Part of a small language model's weights.
Size: 15 layers, 5 heads of 128 (1 for keys and values).
Architecture: RMSNorm before each block, rotary positions, untied embeddings, normalized queries and keys.
MLP neurons of a small language model. Each row is named by its layer, matrix (gate and up: input weights) and neuron, and shows model dimensions 277-404. Each number is 500 + 25 x the weight over its row's rms, rounded and kept within 0 to 999. Numbers have three digits each. A neuron's up and down rows have the sign that makes its largest values positive.
A block is one neuron, or neurons of one layer that tend to fire together. After each block is what it responds to, as a language model described it from the Wikipedia text at the highest values.

L9.gate319:481523511524488496489503506477545490511469533498525489485524491489488529462456469478499456546520455474453471507474505478493542493500507486497503481518496475550545482481533516474526460446519455529497459496504549472510520487507541469505561551497490490495536482469483511484519502521512506488563507492529510444480474526485502507517459510487531486508500519521499512473470502456514502489497
L9.up319:507476498508465467497520495460547530528488493466538497483510501542525465493477481465517495523465467521528529478435540472472511489500504500470492537497505487489497466482508522540540464479484514456538484480485494484493503512472481516472513505487540492443524469497507470490517522479517546492499496519510530480524493489485518529514514507540500471468531530526476512484491498432449511491493
Description: Partitive "of" after numbers. The word "of" after a number or "one" or "out" in part-of-whole phrases such as 3.5 out of 5, one of the, 127 of the 154; also pipes after numbers in stats tables.

L7.gate277:502463502508510504456454521519501486472475491497491483478489489484469552507502541486514508499506498547514517491533477500526521522493500506484479478455455491526518490483453518528528519521510487546474515489509551479540445525525518465493507492488525466471531548481523443516499519509524526509537491514482489473540513464446496494489462483485490496487510474490486508488461504475475527535463
L7.up277:510448484515498469503470515513489513472492557527548522522466507474470523503484491516492468508505562517534516450504457460491503524484483512482515480528485498481500505539488487497504493575481508527472528510483501543501492523477471509493485501515507477488532484507481497496481509512497488513525449519490519538555526461556548483537512505515497519457507465529501531445459484489459489506475
L7.gate320:485516485470504498517523516499499507535450518512512476523485491556531530443519513514493480501523496480467503537532536501548515478523531461459499469479544518532498476516494503553515503494489510529479536537447504470483495496525519484465526489508487483475527493451507494530496501523482480502494502468481498504493511500477496499518521490499520480491547453499522497539522512505512496455495
L7.up320:490517465507479464539510539442521460505521478541498463497492481479492496491456463499497489463502500502512506463506493483482524523524499515485520520532528521502524445454482487498528498537472497465474487466453462491557486513512471503499520486522569523534530537511513496481492505472509541456529485487540548479526481532527544517516484488530534489466507511529511450511488503524475528511499
L7.gate796:485485520516459487484487493477506453509514475490524458551488526511488517489468498541515461470542485491483451532477499487515537498499513514472471451514483495503506492474497506510518505512486514517485527458504541493531490498492504476507486501515492463488494485492472483497480487497498505462508440480489521473483474533519535462508507501544537502474530517524528480498521544508489475467521
L7.up796:477499496509459487516499513530495519482496511498535480493508462535530503499465502512502486497533482530524520487480527485544504486503466507508513497506549503476516523513488516494528448505495471471486491480530488496517502512496445446495479498545477489524513498529495530494511489488531557486495440487493489467521504471500490516479500499531525478461524492537497508512521493526492535512508
L7.gate825:529494515476484494481491548508499490480457534538539517444504469484509483514473456500558489463503476487504469511520500507500535558536469515527506517507469450536522490483493509532541469508465515488537492474529510488514499464484437500546479544509487515541488515499495506517512487512503489483511485541509514513468467496494512493506501496503541467535512483506459499490477509463460477472437
L7.up825:501523497484485492495459518479476519509519467505472518447484512455522468496448546523492526479489554483485501477495467517521498518520467483526499527478480530470504512462461466497479496513530501506563529531465555499490511526453521476543461536468526491498505500496490512517471556497442518480521507513484453519540506475501551523548482480513480470511451507525480518467547459498479499543483
L7.gate909:530472504511484479532509565464506479439484509503486492461480521481486553471517480509559520443556500582501506504519505500499487522503467492515470466455489475472488501520464462532537517537525478451540508507486476520471478520476500522474496493501459484472507507519464511524517502515476462491502477528513500466527484521504520496517525513504523507495507473557508488490502523534497540479505
L7.up909:545449491553531497452503539511496494500516484431496512489503522546537508495528494503517536458496499513522522488522473501492487508454468544498504513523526517494518494530484467563567542493534501448514504513518526542532495464479447496502515494510516473428489476510526486515519510510514470471493531520509505507495510425481500521478536548485471507512510506515491463513516477495501507525513
L7.gate1090:507446453522477510510438505513513497499480544462533474498483502465517482469493494511500524489513495503453517500500494479516481509510498534492510494484481527505476480508510472518535470528507486450530465555443506478491520544537526508474485514529524454525541490526482503447555489517518467514528511504453452509529492517497487510489521496517487493537478466508524520484457494470435523526483
L7.up1090:529512511519504515510487532485533465493541495515470485513457512465460525527452529508491504468530462497501489504492507484505502532483470500529449482515498509485537509500495490500550503506531490522555496501523520471514460437525533486475453515506472545497506489546503519514504511492466531498486466500521512476532517517462525495471499475527498492474494463531461469518532524486507489521485
L7.gate1613:533483455508484476489520485490487469514491460530525504482487510499538522492481549510490475504473472518495497514495476524483466504505485489549516499495501494515455531505525483523451490517506501483530506535512492491523471486507532489502529507514503475486485519454481495504494497505526478498474508481486536464509481546514499472512533524551545474466470476520519567499514467503510518501525
L7.up1613:477479493531490541538500514478518494456473501487486509481467492490498460492455428500538488494478561421463542479467520467522476480500467529508517479514532485508508461486440482495494489492466511464508519454498519516483512495516482538478498490553521468498521504503495491483497499451493482473527487498518502481500503512545529475500422457506504469513507461472494462492487502463515480495512
L7.gate1628:476502474474434497485478514495491508516485524541527545518453490475550501495496511488491498521492463494502466492521477472497558555490539487474494441465468521538505518506439499485520475481454489509512479499454468497505509485479512564513499474495471485521494531512507495480494524493523500461462524516491522477493496485511516428464453507553524521455501445532502474525489491500483515515476
L7.up1628:485471489446523449496527553476603445470475515486471519502507461523522467465481517507489488453517494502528549510534516533506518466477522472499457467457514526517508471467523536515528433531518492494535489503532511499449532492474540497511478501484481476476460511524502494481541532505501474484521492524500462484487472481496513535487468493490529463504487456540493514520515482437486494505475
Description: Post-header newlines; noun-linking that/of. Fires on the newline right after wiki section headings (==Cast==, ===Club===) and on "that"/"of" after nouns, as in "the only thing that" or "most of".

L2.gate449:506512481496490485505489502531555454505500508505474494497500501481503463491470505521485523450500525464483490498468469533549504516530490521512487476528477563515454536529532485478467527502521502504540479489481487446515508533541497508518491492491478557510487497504551490501483497510519487503509491520508484487495490518479534473503493512518486506500517502509528460494479501494524550486537
L2.up449:513480527516526471471492516458504511518551479519483476497510515499488489500518472490544522476497509519523538470496499509516516493503491496464515499506460535444492507500496522487490507517513506491499478493489494481487500449492474495516461512507501476532457485469515464482543502467514508537487473520511519526488469440518505519528509497493489475499482499479509550492442477510507535517498
L2.gate493:484561492483481484512510570480517501512486507496501484482513519492479500503424495505521477490562518472498493514457506466488493476502488487514489479479468452538469547529473547558505535540458468525495487508503458516515483497505532488499517474532490530491552475503531504536500488494486538520488505473481468524548541514509486483496478496482504454502535485475491447478534580498512473512497
L2.up493:498466478460421460527476472492489512496496510508478522511488529488493535535503524475502545476484493516471451519504473513516486475455493504458521501521532499494488477563506497529510512508481499507482525476481475491514470507498450487479494469496501500483548533466499485468513531477496536491504518493527532475546496467510472467524530538501512536488522470487479542474533494481501483494521
L2.gate867:515484512502532510522506475459485497539473528509557480467472453521526503505486504527467508469482496492523501527458475487519489531555512552471499553502465467515509511540519526547523482500472468523489456472494481487520467528490523482519495492488509498475520545492467515505541465472496498527497470499524521519447500552524452489527489488523530531493541509512531490468493480501513509501506
L2.up867:505518470474477530487538502441460501522474495512484517471507475481516472497462504510517519497472474502554538527448471509510522499521532510534524571472460450494479528470502489503452482487517482493509517497527454456518474490513515520508468522432534521474517522467506527479499473487485470565513477505516531515504468507503465514521488556532463524497543479493465532488465489442520458514443
L2.gate1246:476541500502505529530463544494512505517477503536484522478500461474493501502467478507471503494509491517473490508482517480546485454539461480480531443549526513541518509475482511549478512531505507504511510514497484495501497517509477503445475453518514495480512511494428453507482478473517499476464509508475474476488472489475531479500494447520479521515481531524461545508519506502495484523443
L2.up1246:538542512498534557505504499483494527511490507504476461470530492495474460523458426506502509507516484531475486506472510503546568454505480504511544520531463490483519537510506537512472518490468493523491538508487488531546487514482474459459535465473503512513513522435477443521482485509476494464506515490466489486504451472514530521492463499487494511493484523493445504496492481473517498542492
L2.gate1325:511510491500496520516449548502476498480518518514447545526532529481514547501467537523533518525515487453467485510505486482497481520510466519515558488495551497515466462530490466536514524487492498476465487505512498527504538520543524471514517500535477467488489528500542492473474471510515470498499459491497516477462498521526460457482505503505511514477504514527504540509490523472458527485512
L2.up1325:484478505447514477494513450483426521515500505498502518516549511506493504425471494513506473453484515478516550480457489482497517475516493571562531475509498491485499500500530495497523545489519470487477492498499439493499457529467480495464508443492513502534542521482494492530500460529457498483484489485487497450486533505489486444481502530531500515544480508497473522532438507521517453482498
L2.gate1523:531490513530498454517487483479506470499482518526484471455490494487479497524485507488483508507529487478466489511509486515507494501478531490487489483534482574521496537541506495531487474448510536494512468429488551482457526509559525453501445523477530492495452481500466496500494466471513484482505451516524511495487491522482516478529522477541538556502520486508560501512487486479468537466484
L2.up1523:521517467539491469483485468444512490473502463571485470477501505470491513496497508503502541510505503485473501513530523506522519507516516529517459520488481527506469514522486506519467474481539517485484490462517509500493475478481498504509454535462510536499454546460526533487492517457498480486521491493504512496468471520526535462528486474531519533491532519501532508520523491473497539477464
L2.gate1541:515491547472515453504522454475479466497519535518509491507446491507525541479485539481528468497488511498462492553503557512476502504538461508506444510505494483546451532516524528528505537528479494483506472504484484508515479542522505524548515490485511509489552490531504491552508512500488471455501500481498490513494456494509471491545492500462470493500468490515516507518463528501516484460490
L2.up1541:531517495494512477471476483477495482491513508521523526513530531495463537496494485531490523529455488531451492483469524498486493533502495576538508471520493506526499486471502522497451516544535543489525515508485531452525457491483467507470484488476492522505511472482506528506472533503511470453467519539523494451510468499477475448455485484514510502483513504476478521528504476441489466515488
L2.gate1682:513492464469501444559497526489486506489489537507501485449506445496524522492497496472473512501552486505518507496529452541491513528476503519537515498517510501526528468516469487546525500485526481492547478472492490511495501532492475518479519488517516495449553534508509485510525451426547453508505467524535488498507501525487455500520466506506515462450510493514519471474467485482510497443491
L2.up1682:498501523521528471502477507501513498531515517496502501454453491529470520495476491472458531507509515483500518512499471481449511468449493535541490558498547509532549461470497501464493483460461444519518477539490525526533502506478516510487526466484496522490513557495491503513539484463477519460475488472480515507465523454495497490494487524469493487500527460461506465499480514529527475500515
Description: Top and rank words. Ranking or superlative word starts, mostly Top and also High, Best, most, first, highest, maximum, in tables, charts and sports stats, e.g. Top score, Top 40, Top goalscorer.

L7.gate82:483519492535499542469503461473485459491540525471482533513494521521492509491485548474483479507486528491481503531462466495496547508543509491489504477516521460514521505498529482510518474468461523496499470488521477466499516468498545457530506513522470463501517554493502486524504521509545534459459453513482464500501490459485486523509498479486480493499531505543530528499455521488547456494511
L7.up82:489507526533493535467534487512489498499490476509494482517524506503502452482502506525521555510479500509514487513523524456526512465528505507499493447445450520491473534462509527468459470508541512461500472531475488486516491499483460526497472538514461498474473484527483491482502507445495534515489508492512479501463522517494510528474498476490508536528520500483465474529486458476561512477527
L7.gate231:479473507508451510514513517481518467466471450487517472487495499454481498525513503489514460491489487479450528492547524512490499505461500534479552516508520533482448459525479524546503486529437483541492558494501520514502527460503489516492507480516473506527518476527464505509491482462515476493517502491465522515519501519507523508536494460533483497473480507491555560500494472493451475464522
L7.up231:478476525490460496481517451496515465480473468507509481503497515515512546490511456495516513562470485487522518489502537483462467465527504528513515493499518498497536493480482538559529486537478498493452525515492495499496484470534512459473503524477483530553509510553533488526507537499505481542473501529466509523525539504473562494509481466534496517518497467522524532524498517475543462496542
L7.gate380:514499496480480500497492473488480510522518494531497495462479464516479552513515507501495510523511467483494515500480482503504496515523463513444510511482503489532455493517552504518550516468511511500556505522475458485447548487548493491527499518495459470435495496491464496509480495556527483451525490483491467502531490508469505513515488521520488477479542442493493529516488485483501491492445
L7.up380:515504496553507521535469507478535478519512460503503476530491490539528491518534463478482463514496493469496491502491531449523485527502500548523506535516483487484520503516492505515498515511521491479475520476549506501491519519541495470456511478505475477457528530490516507482488522476498481438501492525500540469543463544454540489471460492495527531518491507476483491505453486464473480481501
L7.gate623:513502468532492509526500505486505515502522466491488477514524502486461488526511504483506519485540498527490564490509441533466458491490449514463498533495485503503516455473501486511546458462540449477465500507510480487511549482521442485484528509546536541489534500491545503485530502479520526472482495495482498515522503472508525473470525489551455495496489482500480530450451523501476484499488
L7.up623:478512483480482472535532514519487502511505506511496528474476466499532500511483531520528477506495444517505523516480503490522548529524530482495531500455500515473517508464490527548517486545473524482558493504536443522539508496510546512488524531489504477500525493536485519487480465475487477474485486526520512518531482562500485475523510488523530478451530496570452486511470505515504488463471
L7.gate781:482489496473464482498532533483535473517499513527509514525492445505536545516535445487517506495520467489503489504491523522494492532505525546482510471528502513516517482501486528543542503481493482491520495483480533519516501447520472479492556521537482473474522478517502536482516464474529483450553489508426482501526484509492495507517508485488533492491499443525515512511506526524512546521504
L7.up781:478507498523487481496530504477526481474513511491505540476527487473510488496527463491481481516533512482497464480543498469486460507482453488524494514500506534493522501447478471547512480523526502443459517505466534527549485490514468458489495492509516496493567503489474544484533483510471452468517512530509530533477500495475516483527533520532472514510510489521482512544491498496510539472516
L7.gate892:493548521499500515548529512484519497498521530505496466499480453508482509508541496500537490578530435478490493474483457485505525546458505508504537482544482488544465506466501512565467517481498484485531527475511457467485494501509521446544519470543458528454508531512490457501488476446546478471466498476462507535511491522501478505528474470495522460463480465542516501473510517525529493493500
L7.up892:505513501493479530514529487463485561541539471515522468460491534495461512511503547498490495517521456491528497485453509475447505524508514509492533481531467505464475503449531511477490473470503460500539502510489514494531479522558494521517479527562489525436511538467493518518469502481480511519497470494530509531500509481504494523548545552519492511502512484508520535488503516481513522513507
L7.gate955:529493521494544502483479527505526534481510504487524474496498497477529489535448499504532470469501512468497520494464518506542502461485508560477499478490465486518497508506529572510567515539515506491557477433521501519504481464532485475507478508538495453495518506534517473497544490459554486448512475461503465483537475499546504482503496488489538500487486490513508517488478506508481519500505
L7.up955:532522486454508497474504504530505514503513531512501494474474484503523538522452522525523477464492528499453537488522503477485466445529497506536482474492485467479509536496479539550485480523528489475507526453502480495518497553543518506494452461502509496505501493516500464500488495532491479482473522545496538532540447507534535479458478518485505537488508479484510507543482489488542481543515
L7.gate1575:518427493513490501548491514483494463510504474504536444478514521518509511539506491530492505515495470520512459486461534466468507483524518494571537569532525520496487503483501489506532506477488512483500505500522494496526501506496486460471524481484470545526488494499517469535466482476493509458476538455479524460518502522485501477478523493507553515476480491482539516524502485485530476481532
L7.up1575:508497494537486505473536496452494562476553525510487448456519542504518485525521521511487473528506506471469511479497472533481552507468479529499505508492534498532493494414515506501497484478481504515523485494515531497475555529511517490486527530484479500505535496459526501497484526491445500437469474517492449506529499479532498472498520493515477483483519488474472466474478526458542495494499
Description: Partitive "of" after quantifiers. The word of right after a quantity or part word, as in one of, some of, many of, each of, both of; weaker on of in titles (Secretary of State, Magazine of Art).

L9.gate1179:529506488522503541513468486531484504483518508469497525523480548494492499490515509536506465517490437496470477534548533453492483535515497452537500491490518547522480437507486497514517478484491450491496515497498449484496498502495546456489535512508444514527540469523506486503477505488463463509499503506470502505530555539488530478458526505528537479462495490490473468529529538535493547528545
L9.up1179:500449522497518521476447531440537512455454514551498443503494443533462513471515497516518507499501504492526512474534514522494497496502531504494495454517496509533541520438491514509510480532510487472513512499463505500507517491539462496512494481519494489523523476546522501485517485499491498489491535497502503499488494510533485524478493499444523463512465465487502463434493487514493523505509
Description: Line break after section ends. Newline tokens ending a Wikipedia section heading (=== Stage 2 ===, ==Final==), a paragraph's final sentence, or a table row.

L9.gate1464:514512486470505508549477517438487460508539535531524489494460551494546501488488456479537497498499520559472497470549485503513477512492474487517505472497445459532488527513487500526465498469496513440466511469501484476495468496455506488517514495488517538499473508517519460501522503479481462522483543536495481460532503541458553543510516467541470525444501473529483477457535491555466485526506
L9.up1464:503493475523470510510519475485516517468499542582494526568483522522511490482455516540520524449518496501463469535500501539526542506479508534537515479521482539492537497542471494475470493543480508536468531487492512518540452477508531544482492482525494517475488469481456530525533516509486509506453514507528459458543489522485537533489489461488465521491470481482507501489470516492464522501488
Description: Table header line ends. The line break closing a markdown table header row (e.g. "| No. | Title | Length |" before "|---|"), plus nouns after "the" awaiting "of", such as the works, the details.

L2.gate445:525535447516530471513467508520506436453527495493528440477481463472531532513520474498492483520521484541462489539511525518511507494491562486459474511443524536596481495497484526505534497508452451482554507496526549499499486488488513522524574503498484491526498510489536480495490507482543483507512532456494474492512527497524553484477542514501527547502499515495524503488502499527444531481495
L2.up445:490475506506573457487517528517510496479506531512493477525486512458525467511514486534479473499488475549487505509549539483457531534477531458483500531460522472530461510466516495499547499497484492522525515495525528475505508511569466541485524491496462510511488528542567499493491539517517467501548525554537472531463515489512528480482511483505480551508504510524484466478475493516472530511510
L2.gate549:552499493485502493476536465483514501523480526456479522488519520479479538516543509495438503478462511506510471510504463477536517476520531517521444508487525515539464480487511521458491482521500502485512543451505479520534463538507499469503513538518518479501527528507490510506500528555471521455481520516539497458484507488512523535450524454452511529519470512500517484454517477528540514508498
L2.up549:486518496521538471506509543509520437539489507519506495459475464483508527570521474504518448519514502521485508475485508499519484505477517473514489485476504476552480505541461490533473508496477493492495489460491531485466518490464515523560493499524491460494487497473501471489473454478507504508501474459504491543490544507454521504510518472559489493494497437513501505507502518508497557512501
L2.gate575:528491515520512477503498525494505460511477506535512509506467491472464503495507503508545467486515503529493511529506505522523496495457477475509479552507520537525530469522458493540500504532481484510540503490554521484497461489490489483520508475502516450507552479499472468534536505508522480480518511481486486495466522499504526486511515543473494520514529508529495535460508546508495552519507
L2.up575:489479489484533528529465483508488480499521514527517519491499490501530535534510537528522463478507519493488446500487474508489503487526534518506485462512485519530503485524478500521526515549522508507487461544521512463536551460519488476490513440548521486501525536517494477469521523513455512530541494465520514460512472515489474490536500553532491485492502519523490493468535504513508485523488
L2.gate611:518522488494520485539479525455536451494500516524522452492480511484513495533523497453510498486524467513519425518507486538510491551453458484510466493497499507589480540507479500463524479476500477489527462475497546476504514517488538532523499563505504469505474482495476521480511460519522490468528476498456513494532514501485523498482538502516511527491488484484548476446501483500464562479493
L2.up611:485493509529475490496526524505532503485474491498501498518447475519533517514525466477486507497505518506498486494508520465488525527494464511524509537484477531505470519505486486480548505505489489476515503517521480446528470519459549513494532528466476452530474477499459502504489466517496527508516468480504513550487498557481522486456538513450514518504487471505494466481520518502521505484496
L2.gate1130:555487500493502467523463523528527495508461465530477505500466520499507492549503523475530509522509465528493454495500497550487493497508519502497479507490513494500526481540468497471528483533498483471536469474471554529510482502519476515517482514475487529489479502477493472516503484452484467439474471513505504484514509515450538493498498495496505511482555481505458509533516519506503521497526
L2.up1130:511504514526559480508512527506527473483486469527568526470471517517464468456492501521494424546518488516501456514502533546508483494443476479492495478459487544502483498479454519511445470474535514497485513528488481488508483525520521487489472497512483475513515495526482520476523508516512535551431508462510539481465475470510471543495505514533502535483499532536511493512521489538485546483512
L2.gate1472:532475511493497521493475494503502478506480500484514521505457535446492509540495505545535466492490466508456493514496484523536503532459495476526532469519479516566502470498490564521496494507440515531525505470503524533522518484498499511550530481487524462475513465478466448506517432464503485483485530484461469502510529512454509490494524472536481496503516502508452501494527489535487558501469
L2.up1472:503483516520477485504513498472484495468479516468509527489479501518506488499538495448477523517503513521473529516471490497539535523472507479555509520499518481489486500506443460524490511524520530497485528506530501492522487529469514545512486496480519515509532517526485501502508477458502511482525484488510497505537525501470531527494468500475511538513519517483479484450516507509484495462544
L2.gate1486:469504504519529448527464500501540478473512502484523489490493514502505530516548497513542475500491463533498499531512536506461525477464506460504450481481526486520519496515483491504518464496464503521506496487479509495456497459534522539524502501521490466498507507534489498515529478503534471475506485470531523456472538509474546501493529490515491550485515492504527472466526505488483528477511
L2.up1486:515471493489526509524539500475484441522535468499504522521506514509498508517517486508488486488486482471502523509534520485544503505528514488531459512515509523515413471460531543525505522536533521509551490537492496480530472538482504506549484497516503502481546512495501474489481505515474509501518482499510509538471494480446506533491560460496514476540516563538543528491494497479494534512519
L2.gate1642:485522491506484460531515516511522453505499464500501520514482486516526523510517523493522468498478471538435483528478513521535495492482484486498483497493465533530504514469488517492502454493472524463503461466455533556494469498486541498528512541511480517483525510454494494497536459494485463477504545454546482492530496473449503533534570534511474523496521478512519541475528525493460567538511
L2.up1642:509510526492490522509500526483526481511475519544553494530509510527537516511502465518510486462489490516481481507474473489504560514480519532476509493475520515494503482509524552498500495525551506533471542501543476512517485492507547458499531497495496498497540517505459530508526454495529485516516504501519443507477497536485503524512506453510541531444497467562486458502504516487487510502553
Description: Table and coordinate separators. Structural delimiters in Wikipedia tables and infoboxes: the slash between DMS and decimal coordinates, and pipes opening rows in election or track-listing tables.